config.yaml
d_model: 256
n_kv_head: 8
head_dim: 32
activation: "tanh_gelu"
norm_eps: 1e-05
parallel_block: true
init: "trunc"
init_std_down: 0.00377
lr_mult_qkv: 0.7
lr_mult_o: 4.0
lr_head: 0.00734
seq_len: 512
doc_mask: true
z_loss: 0.0001
MLP neurons of a small language model. Each row is named by its layer, matrix (up: input weights) and neuron, and shows model dimensions 0-255. Each number is 128 + 24 x the weight over its row's rms, rounded and kept within 0 to 255. Numbers have three digits each.
Before each neuron's rows, "fires on" lists the tokens most often at its 100 highest values on Wikipedia text that the model never trained on.

fires on: "ct", "ter", "duc", "ctor", ":", "x"
L2.up290:128118161154109136082143145164148118149115142096163150166140085153113108154114111106147111084091091125137115167090125107098126128140101102091092131074095101144108129152124088179124138100145148175153116114124113159106113105083161157145112151146183149147127157188076115138127106111154133112104077101104141159124113122117112084120158133142125110115123121104128119159144152139115090125123121148133149143104148119126156157136125125132144149075151109133096146141104116128147141093112154136121163112152150100135144105127162105135127125153131119185116169102120147144118113133100104133129127118118082175154088154131164127159090181164089094152129141137147121153158156133115112134114084088095118124168115105135124121122119142128132136130137143113140106109076117139153164100113165

fires on: "ers", " Ar", "ze", " German", " Sp", " Comp"
L2.up764:107120096143109169150145171114142114169115141085156109088111137115125107087126142117174158156140112129175135143114137113129104141148139130160136143120124135140138095127138101094116106120171117172124125142096146093171147144152118146113095133146081126138086120112137130168134118126114119109143185099115124106115142114117134116173091158111153179116125070127121122098120155144130126123136098131119181136180148135141130155125107096097143139127125099162157135118123096034170134115130120153120128112127105107153122117138142127127134121125104095149144131128141148133120168155126111127094101154060132110156136168129196088083094136117136149137123136145130107142096148090119156098151138114137130127157115155153144136098091162127138128157131184094140149103120093158125126122130182

fires on: " ", " 19", " Al"
L2.up524:152096121087106117113180142140096125127130080103112121171106120137161149124130143126133163178114125093142132145144118143145135113121145172104120142107172135138140136134100142114110109072109136122119148133126104140086118127093105152118134126097092116130130133159109138074123157087145107178132104141127119083145109103174155148106165145185102131127085121134153115145159174156113118141089106135110087150140129125067110115134140104171109109174167160168145155139137114140118132129129168094087118152117165072107121099142168122150103125165133125116134094105138131111123129145128152134115165136045129141124173122122149160084131151098107103151105157094149132158156137104131155146089132119136141121127135156129152127147113144132135112154124097128147137115129087156121114147083142

fires on: "ist", "u", "ult", "l", "ra", " ("
L4.up630:088143179129076132126136121168110124155156119107118112116129135137165146101106152134141099149105101109094141119134150169159141137115085135169148145156119092101150156098141087125109157128113124116093179208154156125137079113107149142124162152124141172128132110153104144130133101123140110112162155156128135129149115131153169162122149134160126150081133151123141118171121174135165114139178134115143135119123121121092109109113133163151173121104128108127089103150127149120103099143132098124097099111108150154105116182127155129103115140056115121111092130093151169149078133098104144129110102110145093140129151135101172116122112111122118132154111137110091157089151127138099112120121151128110157135137111142108111153109144125131141139157136119167103139096114184134142167156152167

fires on: " $", " con", " Act", " May", "all", " vi"
L2.up993:135107133147118170115095132122135135080136081062124126115168133112097133104133115091131137116143088117127187130133114164135110142106149163096163125081129143126124099152129160106096162118144108099133136142129154159168103141176104132132122096113138109139109118109108129094107137148152132153129130142186112167127169127150099139147148147109180157153115127141121130154143145078059105188093140134143094145135169116137089148142117151135179150146093127153146172140145120109093136108113118121123118079119126101138139085119124116119108153179106125131101116096106148122127122144129127107204123128107108115100157148147126117120124143140142160094116141154170126118145153100106159140108118144125104099101115118104101165155106165140115091085085116144138110125130100129107114106140115

fires on: "c", "ab", "ec"
L2.up259:153119120175121120107123094139120168175144084105140179122151130181118096116121113160108156082134098103108098129102095169140118135094169142099137144149108102127124126112144130129130125139120124105100111082136122148160112132133133137085102128124099163097149092145167093135114133139121135127146113104132127125159118150167111117098133148120139173162145152149089105111092152140120138138114117095103158144106107076151135128095108108179146129170105145164126130151114139086121117136143083092140106118132156159122072144116104121128105100129084127110178112141130153108153093108136117167139091126058134124121128118119120115145138160134131122071127132106128122158146144115131180131139126123134148105100144100130181133103097097108115142121105150079095077143110124170094117157163123

fires on: "ed", "ate", "ing", "ated", " b", "ite"
L4.up530:124110103123168123120122131123097179116141113115122121098114096153085093126127090122186124114133141148139145106129121119143126143114126121127135141086144119102176167103123122083083159147111122131094120136109170119159111119157112117171129108137127135169119084119107134137142136159145194120140112157113122138158122122099127118090125140128111188143114125177105105125143103171151147136136157121148085162120104139153135125128159132121132121170142166098134125123120169134152117159118135107105108159083119136129117098127158102167131190125117099160091113141167123135129111106100121193121083138085095116101110164121130113111150149131121152131130139129143146123122155135096109109104134107182136108135122099166148105161120125118164125205144143070133119141145139093116100107188146

fires on: "t", "e", "s", "is", "it"
L4.up165:127132161084143103122150139129106151145117138143106148113107109080130122137120142160123124128119163128170109143126118138144091120088126151113143089106122121135132100100127143097118171111121048123097151133115116132112135134129150131145128105144105103108139133124126128124144064128104181130117125105156145175131206128129141119174118133145142086169143140122116113120142109076130124099142111128129132133146159151119128126154121058110123120175122129111158152134109154136144102062188081105088143067101146108117121094154111132148107124064120117162162133143147129124172156136136127155095129138119114117110155090064134159085165135127132088138117117115100118130155175149148117112132135125145123154132120095158093128133101118152152159114138157135127115099140125126130154178119111

fires on: "ic", "mp", "s", "n", "ll", "duc"
L5.up938:133148110103155137110156146130189160106110098157097092137134136150100131160123131119152118137123164100134113123107132091117105118141091134153126141130093121130121184129114125102130112124140144107090141175145151085112132127065069195127136160143133101123133117119203120127121129139090159177114093144115145140202195174113137143135132113115115138095113142157152147155120119128116110132127114143112143149128095136139111090170126086145146112162107130112139145121108168127135134121155106119093145159103108119123139148119110148140131103119157150134115096115121114091139126110127128125136112110128112155136190120102138086109154148143078122133111140128120114133134104119122139140168110109135119176169126145141089138142123143105129118131195145152110082104160136085178161168127140

fires on: " per", " which", "c", " who", " due", " Per"
L5.up387:144095153108127151150101093138130133127112069103145155132137073129162138129124117164131157085115124159201114170131140115134146160142131084160122148144130085106139090097162154166120119157148143140137119125157108127141065131106090133093101131130139157128117091096106146109134159137131108112099159164088136117070129115134167139158113127132143113170161146129119159124109159115149096150095124112117123151139133145154157165131121108133131097109145137162185106149083092113102134108162107089145131145088110187104129101125119106146132107138130134111147136133113119118176111155173123147113152153102138136166117123093127100153165107155116118147054137151126127157145128106110147131098130152124107135133138124150148123116129172120161142152108152096119110103095127133086129124142167

fires on: "et", "or", "ment", "on", "o"
L4.up439:133105136132122164114143134161138091104111121122112131129166113151137103140110088162104107134171158170139146139157131123101136155152165161141139150122175101090126150128128123074162126117114153086132148154126113137100171100161142164134127140114171150129058123132164156097156125103126148174086118158130062085119153124127148135110145137110074154114140108154111166100130087117153168107150115138155160107103106099135153100176120135099113143137130141122122145150104166131150144096121133110138141097105123090135153119138123103149110110144190114108111143108113128124106159077103050144133132113106114112132132099116103141124119122141123058150149112104159144146167109120154153154142115157119125113132135141107125093185124113103108130126148111159131133102120154107134124139114104

fires on: "e", "re", "s", " S", "or"
L5.up909:127141149097143128121155124127111123125137163135128134151123106154161142130136115143106142126131122123083124137136134157186112163117149123119108161166122101089140126155137096118123096117147118105132101150154059118076140099148105170026124117156163141139142111102143147158106108154141077144157150092133115115104107151108115113121103147157161065126136142113097099162152147142080118154143139147149129135162130110148074153132116139138103065119089133142134125148180169173127148124153147133122131120105149156178093103153149096130135125099145083109120102091094131169142156135108127113118106099096131164127107132083164134111157126130140167157102136141130133126127155154146123098112115134127133100139146090101114112147131131138134124132132179120115083082116119138137107145138131

fires on: " as", " As", "ies", "ers"
L2.up987:125119106143108134100162150172144161101136131120121126128086142096119104113164145129093130068131137140139152143131143142123141097124116180107148144118134149153081114159115150121155119139160153086145141101115162191138097115087125154112134144173104111140130152095108118144127159115135135108135109117110123112138173081166063141135111128109095183161113153120159114136150168125090116118144130170111133113105118161174131131137109092141114128155121130098106119146149147074179180121098137124122127140112101148115137100089148129094145138136134122158147126109126191106152132133125131100099141094146084113146119112109136124106161141159123161120127128138111092138150114118114144106133114134144126111124161158158113105079111172087200141144106121150073116102106097155130131121121154

fires on: "n", "-", " P", "w"
L4.up690:062120139118140093135114124149119152119117126105126156120104158132149132127131115148148140126087120186107158167128100109151114120125086098137150070114111109119158161139102121132151130101126147124120151092161130184107152148129113115160159109160113071128111133135135136115125105119118106122099095092115124135177106184176179095145163137141122092147145080146142113165119131089120132106097114145138121117165143140112123131155146130106154142117079135129137116107151141109096101137156108112098156150138115152138119114096158121167120146086119103126098105140123158125169147141072120139095117151143130134146100132114137190152130141153069109104144116156083153137107120134074114139176153143178106137148126150125160141164114150148140160104145122126120129091075152117145122142130147

fires on: "z", "ig", " were", "iz", "ag"
L2.up277:170195144114117152155140128098200126124111129114161140145132105107126141154153101146148116153128167141121160094141104107119151185131128126113118108127127145116131134126163161086108158133144121171159127145150183120143091125112165110150129104143149119098136146162104102119126118131144115126078101133118112145107104159124124157108105079113140123109117149096144170129084112180115158116138111158108127187163102105129159143134104122141157078100113162116123148132084099175155130148080125165141146120155099113123144108140112106129138151097124185132104130163132118084141124126132124136138140178157117108147136136121121075137143150105108104102090138128103117133161167103092145140136086098100119102125142084121144097111121088134105125125130128133142130096094094132110104112180117

fires on: "ce", "ra", "ist", "cu", " po", "p"
L5.up249:156110148192084138113147117120131118125108110128143069143143128085154158122138116105103068140118142137123149157095133106185119127108139136086149118107145127122145128144101123113151147124153170145068131083132092124132126155170121142112142169158113107111164137142136092127113126115123118143108144130154137160108120112167143072108124106120122168106141090142151163154125172104131073119138085136132154141143120127154116114127112138166179114124127117169098180188129137131091141132117128144111112110167148088101104149138154098127129126119134136134151129105106117107061104100120095146105112153089127157133124144102118150128073106172091158133147101153140170111182108146131115115132118111121172153096142115117100130166153142117133101140152152163147124113136159128129138157129127

fires on: "se", "t", "ed", "e", " |", "d"
L4.up370:136116170126168117097159147132115134143121148147125151135141158106153119121118087080131168095104112118139153135122131127173142145140140116094087119094178136145130154144108150122114126119159155145126097105105123129102145117125120174122120153138103160109110131127097158102139116115159081126153134143201115127159129145110137148092130117073178098140164150098124139175175118094090141135126125117147092123079107138123101120131126115141102155139115138145150127168078188111107163085109164141147095136084118127132133139111140123110134165132114159103150147131113129136117131153152104105140137118088093156154174131107178091097137160100176105108133156142145102145168134129131120107123103143111110122142113145104075143140110128152142149150135150203102100119118129146133173139143106

fires on: "ri", "v", "re", "t", "ve", " would"
L4.up30:133131132120084113135124119131187140140121140132151107111112124122138123128126146099118129127075124160137130131075111164092108145125130146153100119092098093151162143104122116101105192171112136121154155124125087169124156074108093143119136145173152101146114139125137146099120101139103128107101180122107105117156139185129129184154123137097152102151136126183119134142125084124134146082106160177126093077115153126130108087128156132144141154154112158096142133132114119088165132145091131113152113151124167146132145131135111122109116133146132097083099132143084116111124111091104075115139134109122152128155097149112122160131135093127090131114124122165139061064115106144094138172148119151184134149114151095115136162131121110134119135151119128144129156132113099124136110139107116

fires on: "u", "ub", "r", "cu", "p"
L5.up175:129111081144133113113156135146094111154124108141154145123120124102124130135114149116155111150137125113113142153155130139190162151110138162107104109172097114119165123124131131121128114158157119158120159124201099151161131136146098117091155156108106138147162124103095139138106075148106157134098136121137150116141121150152150112125117131146161188161139148140176099148139132144115086144139141097137174111119150100102136119153147122093121146147105097141145116139154178151164131135146134093148162129116136111120172120166157079142096093102100145124121142107131144094072054098150151105105128143098106133099178114145172121137089133146155140107134108148086181116149151138152117114097100127128138149143130129146142111097148103153092157135177128132139120109147163127111166111145159

fires on: "od", "ter", "in"
L2.up65:131149140090141187080142165143090118129125118131130068103125168132151100130101116126106130127158119139128128134105136121163117113113097104146105121104118136136121125103173097110127112143139159136137106096099150160099134127156140130140122156113141080134145110128063065097147154138105123105082110118086156128180081119108100155132096108145100146114118125102143139124149099124121135111100144177136163105112175051126113109127123160127123132159131134097121109170127159142119132116122165164140114111129089127103142066090090121151109107134166132111071113097107133134135145121170126132170143099142128144119135122168128103130104101126158148147116110117122096104098141088112139117141085184127097160118156141120113136122147111103127158151109154123105126100077089124147130137124118

fires on: " 19", " 18", " 20"
L2.up970:135141108168092123132126136103097150152100113082112146136130136154133103160128102119134161148153108133102158102148123130118142137168121100136119112117126106127117125126127141110109123184101129119103127213120128097113105126117126112144096098140124147125110100134140129132161082141164104080127106157086076127127065130112123112121124113144114132151122160150168172142151135135139110130154111120112119139152119091105116134101123155195116074110133082142177141159116155163170130147086115145064113132125111156123132123109160121156113166157172116132109133118148091138153127120104158109089145154072122125093142101123137155094127123111093118078127132130110104133128126116085143144125143153170147155204129154123152111152141152143109118125115106129156180149124134126164128154126149

fires on: " of", "st"
L4.up451:155112136131119102081139106147105105092113130148159115095126121147151137192127118105148137137120144171167123116110175163183127118110133142133104121160185131127127130152161117111130140131140129156116113115098175172093100103128136130127144134115192147138132104084124114127116112133121169110161138132120129139193091148093171091148145152153130146141121121122131158109110111148120152098118165128094100097094131168094148122169086136157115112112095168153119126123102126146140124126111091127135109122135124111130159143116108130119123153072111180055123123141079081131134113125156086126136176150087045144084161128139099127141144146133116112125131112094138104121109128110119151144152147140104164156111107151125163133121132132122146114148125128168103149125137153100136132143127148

fires on: "s", "ic", " c", "es", "os", "e"
L4.up56:154144136136130098132109098105140127134123101109126110127168135132168130113163182118143147124157154093127104199113123128121107155158111132088145100154117112080145143141103120127127102135146079122149102162138097135147126162126115099100149120149155116118103127086101172151124118165113125118105174136090117130067160107109085130107102105199115161137126169148154136129133092136139119168113140140117138152132135133145131090107130088141113131088114155142101114158124147164121133125171146116070094076141160165170109115075111106129107106079121143145120093129158124152072146157135083167110088139149083110154092123143126148116146124142125105120132105124146114153122147119133146144141130110147130143122134089079140112147153116149139131094096155118147101112121140156113108133144153

fires on: "in", "et", "il", "us", "as"
L2.up766:121139097138113150178154091098140111150115092110109087165123110139168153124104134134121163101110128096126130109114201144113112135114126150131160175100090097136156156122136118142145148141122142147111101105091104122135109139105136109108158155107184128108094112097118178086145136150131130115091133140128137123091119129102062155118142131097108157141082071145150109148144120136144156152078150132140145176129130171129142119125131117165094128133128171139085161158118115156127126153126127076155122161113129137123145098155110130166139123127113151119165129099109108102141146127104081104129142161121061107106121131093133117152143113102136132120102149117153126132138106169160122111126129166119097102160157098131132125117100176141145149097131142137167129142105092102124188113153146

fires on: "et", " no", "el", "age", "—", "old"
L2.up973:126131122111117092131108152148152129106114158130135146147122149088100136120076104128139131107119107121093150141159157121119136133132148183128119115099116134160075148156132119154155086130218186132131137135139149137127087096172092138161138127151138141116115166103137120135139088132118127148092117167145123121136092122099132159139130124134100120118139069136132149110109146139107123125143080152128102159098160130123109091134139144195165167134080108160097068108158148133124112126153149134123107124104128167193116093121155109116120141099188122127161137110102125140127101139150135115123107115122144136164134128087122130106136125148131070130121115123153133120118105124084123125172108107132127162136091118121183145118166124171137096116157106140147131088111159135153144116148162

fires on: "==", "vol", "st", "ment", "v", ":"
L2.up272:147087167098133123130109145144145143156089166137138154152138132128159096109144115133146118129123129204194086143111100155121137123159125139138095122151118087163089096098130104156144165142134124104141148093094122118136133156135188142128129127100136150143118134177116121141108108118163140106155146147133094131145165164149155112138149113148114121145095105127083122115079135157110153130153051161128133137134106101161103077117090100142149116094159145154101113165184135087146115124117133107152174133155090118104092099130142132129145154140081100158147121108127140126133155097098142146138132102139108094110123101115125125144128145187085116128103161169114083146135143159124141115140119160125106087159151103106133110132136107128127122131087122125144148122119110129135165139115151

fires on: "ra", "d", "fe", "re", "m", "ri"
L4.up566:101100139173110136133110142096111155130141147154148117136149152129131112154131091167155138120093119139133113126146100178126128124122089103119138108124128096122105159116136095123100125099090093146127145164095156153123069111155117143089145131164131136101127145147113144159134121136138115139095122123079139134150146117082205139141138160121161101171148133148133112168126143144154118070143083152105146106130129116150141144135110142105121135127142111137102165128104176087142124123116181141133159133138141149135143142118121161113147164127143134104130080134081142092092148119127141157124152140098141169167138166134154102116115095117122121158073139132083123115135121095086124149178154114143116162100109106108118130082129080149143096145160117144099108148156160151097057134121132

fires on: "n", " ", "-", "ir", "der"
L4.up715:115093113114134126137163102104122136122164125121165098072146141154146109135122159146165108097145112098132137143101117087142151131133126154154130142156159128143123165157164099122113134155126158119132149114105166123076120107071108118132136135134121112106110100162120148146114108082145105133116106145155180149158116112093099104158141129106118107103139027117171117118115132129146108131129169120124115103128107105129140126146165154096155163094121112150139091131122158107109084112135094129117160138161121129115135138131187120156122127074120094120100147122129134111119114100101111160088167086116131116091125099173072130086128134133136113137137129146086156149128137164101097147153137147168130145099091123143124151157144151127128106168139148112134173157073122131147107111142151

fires on: "t", "w", "n", "k", "d"
L5.up898:134132104147121140083152162094121107143139089139125115110099167101121101147109166083088118146114137152117155120128144165146114115109136134100141088155102118109125157164117132128121142109129134099096173107090090149098116151139078146155141146134127126066116095131148113096101066127145131096127145112183138105171114137157134109150129134148156141175136153117159137142154141094123115046130111109113146135095133095133117103125138161120103118137101138129112140118144127134164167146126136136125148102130134131138127143117167117129163210128137120091094161100113132187133157169167155145139131175152148125143167119134164089082089120130122129123124117145126123147103130155130137131143116128147104142100130147122184083133115106123143115180101162164102113099128149129139151119131131

fires on: "ing", "ro", "ed", " fa", " so"
L5.up598:138109127122153143138132114112164150120119096159141144100106098146134145090131129120161087159111153096153128125130120109111132145142106127130094134115151107097179101083135141121137164128163076136132148113146129145100131124126117159121125156101151167169104129128078139073148154100129135147162136167137165100146139167093123109128111119164094127126135081116115104208068113097114168145150139150112131163128082113110117112173171137149107149143152108097108137109147161140144116130100128144161091101086139093115162110099118155121150168113109144143146135127142133123100127103123133159127127145122148144084118189144127141105126139129120119129142153129132133121159147134134127113130128133136152105150159081120116141110176161145110111136177120133100178135154079115204112148108155

fires on: "ir", "st", " Ar", "d", " St", " D"
L4.up653:131147158116107136098125088159118118154108125127146128113110104173128128107110134142142181149101119149103124125098164127095141118113095096152119157196098131145111146069116126119122135153113144096144085105100133141173094137148132156059148087112120164104126102113135139153175185148137101138129148123110117154144131069159093129129123156073122147145111115073127120113153112133093142161127147159139102120091122107094102119141138126127135158140127188103123087132127098096136161131154129130165148132107129127090124121109126134140152144094125119132106145124115111117126123190151147156159140114143118116124132113110176130125125097110175128099126164107127132126141140121078145130140124158127112179139169089153132121115159182154109158154139131165109149091112135100145168093133135

fires on: "c", "n", " App", " Ab", "ac", " Ni"
L4.up375:154142114119124132162118078122118147161133116136112116131167140226154156127107135120080108114117140131135092142111158167118083120084151144123149145175132134106134115117134102121167121093138128110110140085110089144154131112100103131105117124125141111111135115127141120127149145141130112102085130147112127101108126151162124141104104091105130083131153133079102130124129121169127151107141123093125115124126076118143144160078148124158150134084159159103130105111128121174116119127123116104120144123151105124108151131138124122089082150105116151141111120112129174059137158139154138130128126157146149149105102156180075107137136132143091147125112143129094130106138115120099156114141135159152101060135130115107185134099118105131150165156149095163124127129159199128121159124109165

fires on: "ol", "et", "ul", " Nor", "row", "el"
L5.up422:139145116085154161155121129121131173103152123090146175125130123144101159127111178147120113150132124105138146148141110117107088143129122113149161140155170123098099123115158128092140117153201144133140132152079104129147113115116122167136118153150114117165145125154108126156163150132100148132106154124203103149134125106146114129119118164171103151105131117102159146088115124148182150139191111103162137135071130111123137102124123095128116177136091118129141111098155122119104133108154138153152125138088102169120130105148134082081115137103168131148093183151114154136109091150125070114084127134112153112155102134120123114124113155104083110156147146120148111140104117121131097130113128090093111107110126150116105139130145118122072125128134155144136132113141101106097169150170143

fires on: "il", "c", "in", " |"
L5.up573:138093173118134170096116083111142152111122136112129135119150143123135147113116094110114116112116116153133123127147142119129125075086121135118128157094118103147116106170133144152139109163131108158131124120128133150145113107144123097189122105131161119125136117146097153121104090154126082123092169117143126127128120094167170177126092114144147135113103124112143147123145105128155128123158126131180116119125165096122115147120151097190169106094153167129086139143080131166116079195116181143115089138187121124100092118105148118130117149121114126149147154124117117168148127129149119104130138107131126200161109148145121103129125081126119085108161115110159113101095172131156114126096109129159113112163113130117149169135148113111147135134127157079070114106113114145127154089122145

fires on: "d", " di", "nd", "ri", "st", "p"
L4.up823:141094104114139154112120136153125131137135115148132154116114156125143131089108074140148141138084116100125116177105098113126152135127135141111144130110127140134094128073131125148147118131136089104091130133120133130089166139126122148087139134141155145156134119132176117162140149115149110170143098121099135087169126106135098138152106122085142132113148136097109134127118178150125146134113114149129157158085080096156125137145137130161105138147088153108106096116097135102136147137111114129129123121188066121149133134122128109090120132096129169125105111136104159145137190153155153109144160131117129128136093092138147157153121150093118130147103154149099119144148119097166127136138097094173148143142141104129189116159147149119131123225156080142140139090120131106091105116195154

fires on: " ex", "s", " to", "y"
L5.up557:118115093166145149079112143154131123108135114143112135135138128172099125108135113111154070181124115104154105161147112152157116167151125138126133139161128149124115151125135104090180114178093116099130177106124074151129146153142168169137153136138118125125118128103164106132107110097153134159161099136166090130162139140142096141113096168137145087157142134140122106082153152182037090145151125120090119139169129112155137127153135117112159155157123097176178116141115096104140127177124138135172123097100094113141120098173160141127160157146125156109130086129160146120134116094104144095120136145168106138117121124145144132122101118122126124112098103130119133143105111119157121135112102143152166100141132147121136137118118133115072131134120119148120126149132097111081159124131123

fires on: " 19", " (19", " (18", " Bur", " 18", " Ber"
L2.up482:127120101130090140156121127116112122148133105067098167179119111152120158141103123134113180135138148193118058147135136118106142129161112131116159153119098150124110084148137139125127135113113102141125089133076148114099099165095121142142132124069128137097115147162101114082189120130128123095141153155123179126124113120109149104104127117138099143125138086127130141114160151128113097151157099123121141116133140152165091157142149132143124125145142102136176089135158153154089151177172117121115129136146106108137130079188126090122107147115103143147122193113123137169136159141123121102116113124103150089172103129140123139098139153109100111152142134119125137127102095129076134138133128155145117128170103127122151165115115120139134184120116119170119160114129147109144154088101141

fires on: " Pro", "w", "ation", " S", "s", "lect"
L2.up300:122136157093124144109150125106124117087120117127170145137086111125146118102116137132129177108147143145100092152186137090131127135124162131150152122147163122094085118137153130159168141106149132157162163138107103141110120137097095127117120111154172120137103108091106101137134133120126122080140078140096113147110148141153104116124120157077090163154105121118140119168117120089115132146101091161101107132148112162116106143115150151103129118151100134108132139165127172153063139108155104122080110153110119147146121133105122110106096090132158151118133115150075132169152108084128077102139088130171116133135113133130131161118145103137133123149114144109148146136130145166079133124173147120163055129137090116161084111141139149121140160141121121100106066106127140136150138147122092

fires on: "===", "y", "an", "s", " most", "ent"
L4.up456:127128145129133140125128126126160147100153124125117142119112115112174077115170135116133119141114122077148156148171147130098137115081131099082086109162136132142129088181117112118134123129131114145111163123156118111106126137108123134090106142134125113097118141129157143115147125147163107092180150145165115122108158125168075132113134122105118169153112147159106140118144158157089114160164143113139145112117113095093108128138163126112114113149136077150145151079175134093131122118104118114149173105115107138148142132177112141122169142144130095141121147104119119136092129149132136177129143129108118143112134105144118128095088166116135168122101158099069154155118128154170119131167143153155157163128122162103120148141113081133111143094161155151045113143120142144084144110119068

fires on: " in", " of", ",", "er", " =", "\n"
L5.up562:113069120134160133127139171100102124104116110081122135137160114155089143120158124117152097110166129105167123126151148143156148105142124151110122159112129160104096150134145146118109153135135115105163089158107151173092131147167139117161162148164160157121144136126122123164154146118118138130153103139136140127148160119089115130151127101130082144147125111104110120122115119139145130097170138089136128135168114115099174099162129102152140082101134100126115149171105114122155140164140133116078092129142147143092133131097145129123114147158080137112115108105117095154104095127111099084144141122132146137149188071146109126152109107128158121135114074115114119105054104106218162138106145126137118122107154144099140134142158105107096117121080162122116134139097139109120134110118136

fires on: " back", " Go", "ki", " Christ", "ian", "udi"
L2.up517:137109108128104157125143090128147133122149132066171148136130080126105099131151110150129116140152145145161103110134095120114125115154110142094145114134137131138131103125160111171155132116081097132091104156141175100146119171076140160122170104119126152128136173207155106143114150120131167123143132109110134145119134113169114058135167129081127148141169117125099153169148167158130106151122133136161111124131095128138144162120100134123127156122150124110119100104126177126120121164091159137152148123135159128168150138116162080155144115141133091171114113124120131135088150133124147168139146092117099137081119087128160111096109151110094096120146156097141081112091116131090129135157128114142125119160141093106136151100111164134146101107125129116121125127102131122112097143141068

fires on: "ade", "ph", "the", "on", "o", "co"
L5.up443:131107136124153136120139132121117125133143167136103099122116133137140086108145098145106143107152168118162132145182172121106120148122138148128156120146149102115138107164133146148137150103103118121120140131133125120143119149126123123140119127067116145165152165129167075126123143097149123145115092162118164089154180132159123100127129137111107149117098146110101127121124117137139162114119123106096162113102128177092135072138139096128107151134105121114150185149099149100127125103191158132103137156134085149130137127151129158142150104160153114121139129169101171151065116048100144160191142115137151115102165131093107131122106122132106121181101148130146146168102128120142125149082131159135102132139133110113157115160148158150133112078115140140090153147158131110131137068149160

fires on: " up", "end", "ap", "c", " Air", "mi"
L2.up46:122168127148094131145106100162086081119092174125141127102118119156146075107109106159149142125116134117176158148095124108126125123121170143138139116144110123130101090119127079144130134109136137131080122076146117135142160138167166098133105122137139123122173107124118124097122114101106129168110083174140155098133137146115115119077107110077125133097143167110141098114135128142081105108158140118095125148098126113113100161143150109155106110133157119125088131138123123106105122121119090114154080148148136106129134147110155095081094121118148152146153115126110148110071111170144084157113121130106139136139129142151099189154150129080149155114165121147135158109170128138084127134099163109130168139081116088167179134136138129142104174095137126125144120140118121146100105123135145

fires on: "ct", " help", " do", " not", " allow"
L2.up958:132129123125142115179136089112142147089125122110107119093090146130128116103159072127122108144128111143097150135141133149106117125126133102126119105111083120131123145132113134146156132136179111133120122135102141175124115118132098163135118123100175119113124065123116105077162149129140125102117110136121118149126169143171126095129133122146085119138120149121140095137110217183137107166111119096123106141162111120118121116104136101135150122172183149106134126100117138136102085180124125122164148143097117077140134114132118120115129144121114122128131167135095113176151134102109159118110168153111141147143114167167144123126136112148101122123125093099117102141192155115058133103148168116136154175144141088088116094164115111124098145123119103118135103086081126078131119134157142

fires on: "ot", "ol", "re", "s", "art"
L5.up8:121144095139145160167107067138132138167137128133128135113116104120151167097127101166140137159079107129150139124143155146136128157093139106110125132151153121160127102130143135148113120132103093131107091180103055136159121122135132158086148122103127142122162102087102148141136132144154140129126167118112120145154095114120139082143121151077117166083130109130132098132111102135139133140114146125133136084113125112138148086119091169137147130108128097133147155100125100108118130111104137095146098123100146093111121094184154115132103111176141148178157132124094156129145125127154122103150154159141144156176145139137122121136119084089117146099148123127183135126163117145085155192151170116114103104178127135109113132092148115139059111110103137101128150116113123170133150157110128

fires on: "b", "en", "n", "|", "j"
L2.up953:116126137130126117186123134127143125095130140109133143140141108126117100163108148107143117172140108117130117122088133124080104102124109098178129159118135131127090103085135117126137144103127154151156117098159107060153166104138139123138162147104155137116117121116144147172110122099116134074115095127128113113117085142130096118076110120137097141178112146128132139113172112157098124136166114163140083139106095139177152152104169129147171102150102141138130123127136080128140129111111128078126158126141146138122167126113169155134124121119172140108128120161125136075168122127100182131145137111173110147091137173134125148128158118129160102154113101122121116115138118108097136190114118132178094128139134122157112118101132165130161105108105145104142120097115158170094052131154134

fires on: " |", "\n", "ul", " of", " from", "on"
L4.up668:100142112092100181141125058139113128086106089111120109125129127162181129134112138116152156138127125112125136136162161139163153201106117135168141139154152157113135133135119109136149120126130139079129124122157148154086116139128168118148165108097159138113135108127132093166124165116089113153175119151111159153108099136111155126119126077128084122127130135038129141156111104146144149140137127125104118171146140138088146113134155111063145123142132162117101182138124097148119136124129123080115145123161137151132118126138104138133134128075093096143132221108125102143120124124137115138128126140126101138116128080139123139158140126099094139117147168071142132097135141102133167134136157137141127113120145161134118100110127122132124169128152136115116112154111142108144180113114147